MLP neurons of a small language model. Each row is named by its layer, matrix (up: input weights) and neuron, and shows model dimensions 32-95. Each number is 200 + 40 x the weight over its row's rms, rounded and kept within 0 to 999.
After each neuron's rows, "fires in" lists the words (lower case) most often at its 100 highest values on Wikipedia text that the model never trained on. A number after a token or word is its count.

L2.up392,209,171,138,186,167,241,192,170,257,209,290,182,240,205,225,147,159,145,222,183,162,140,169,178,215,155,245,189,165,216,183,189,140,182,187,183,153,233,225,258,150,176,132,223,181,202,210,200,111,214,302,217,248,211,176,157,196,207,205,231,145,120,160,237
fires in: "awards" 16, "award" 15, "university" 12, "recording" 7, "forward" 6, "awarded" 6

L2.up131,191,164,195,174,132,286,227,163,241,310,257,202,218,217,153,189,293,223,196,227,138,218,239,230,226,187,216,187,164,139,187,242,203,158,187,195,193,212,136,163,177,161,234,187,187,139,250,217,253,174,173,154,211,206,159,168,235,200,182,213,253,213,164,211
fires in: "than" 23, "third" 20, "throw" 9, "those" 6, "things" 4

L2.up623,220,219,178,253,205,180,226,152,235,236,220,235,243,223,194,248,245,135,253,150,201,209,276,98,155,241,190,168,206,231,183,230,269,234,202,182,182,220,220,197,190,180,219,116,253,180,166,231,228,173,208,190,153,161,202,246,208,202,224,140,197,183,290,231
fires in: "for" 40, "building" 10, "including" 5, "include" 5, "children" 5, "includes" 5

L2.up259,240,189,185,186,273,235,165,223,261,176,223,219,241,189,221,166,218,159,214,211,213,173,251,161,171,273,232,212,139,158,243,242,225,190,245,279,175,201,246,117,265,148,237,267,203,229,229,204,211,235,190,163,184,262,178,229,292,204,135,212,192,135,193,160
fires in: "up" 31, "out" 16, "early" 7, "outside" 6

L6.up28,210,232,220,189,248,243,261,181,115,128,216,153,176,214,216,185,180,218,179,209,168,235,207,217,183,214,234,152,258,155,191,245,126,282,193,181,175,186,226,243,130,229,162,175,176,191,230,234,183,217,221,229,267,142,188,182,196,213,161,170,226,203,124,218
fires in: "on" 40, "television" 6, "taken" 4

L2.up575,240,228,157,148,165,237,189,179,195,187,168,185,188,264,187,210,196,134,134,207,205,169,273,261,219,221,198,147,156,132,213,205,121,272,288,173,143,214,236,255,223,94,234,247,180,216,163,120,147,185,220,246,168,238,241,220,152,128,252,247,235,230,144,123
fires in: "against" 29, "government" 8, "attack" 5, "defeating" 4, "and" 4

L2.up167,238,196,197,183,207,252,217,128,205,163,229,153,243,204,216,120,209,204,170,206,176,204,215,218,172,222,228,179,247,185,238,198,198,245,187,223,225,218,187,295,167,208,182,228,225,169,188,219,134,235,143,181,301,184,236,180,237,185,221,197,116,257,215,165
fires in: "played" 14, "of" 10, "are" 9, "were" 8, "two" 8, "player" 5

L2.up637,249,172,134,282,186,248,239,283,246,214,216,156,160,224,202,195,232,204,213,143,176,122,239,283,250,276,236,314,222,212,212,229,178,201,244,238,187,224,197,177,185,137,245,215,172,203,243,166,209,255,258,220,155,218,206,141,119,200,238,196,185,188,159,193
fires in: "they" 28, "people" 16, "who" 10, "trains" 8, "before" 5, "proteins" 4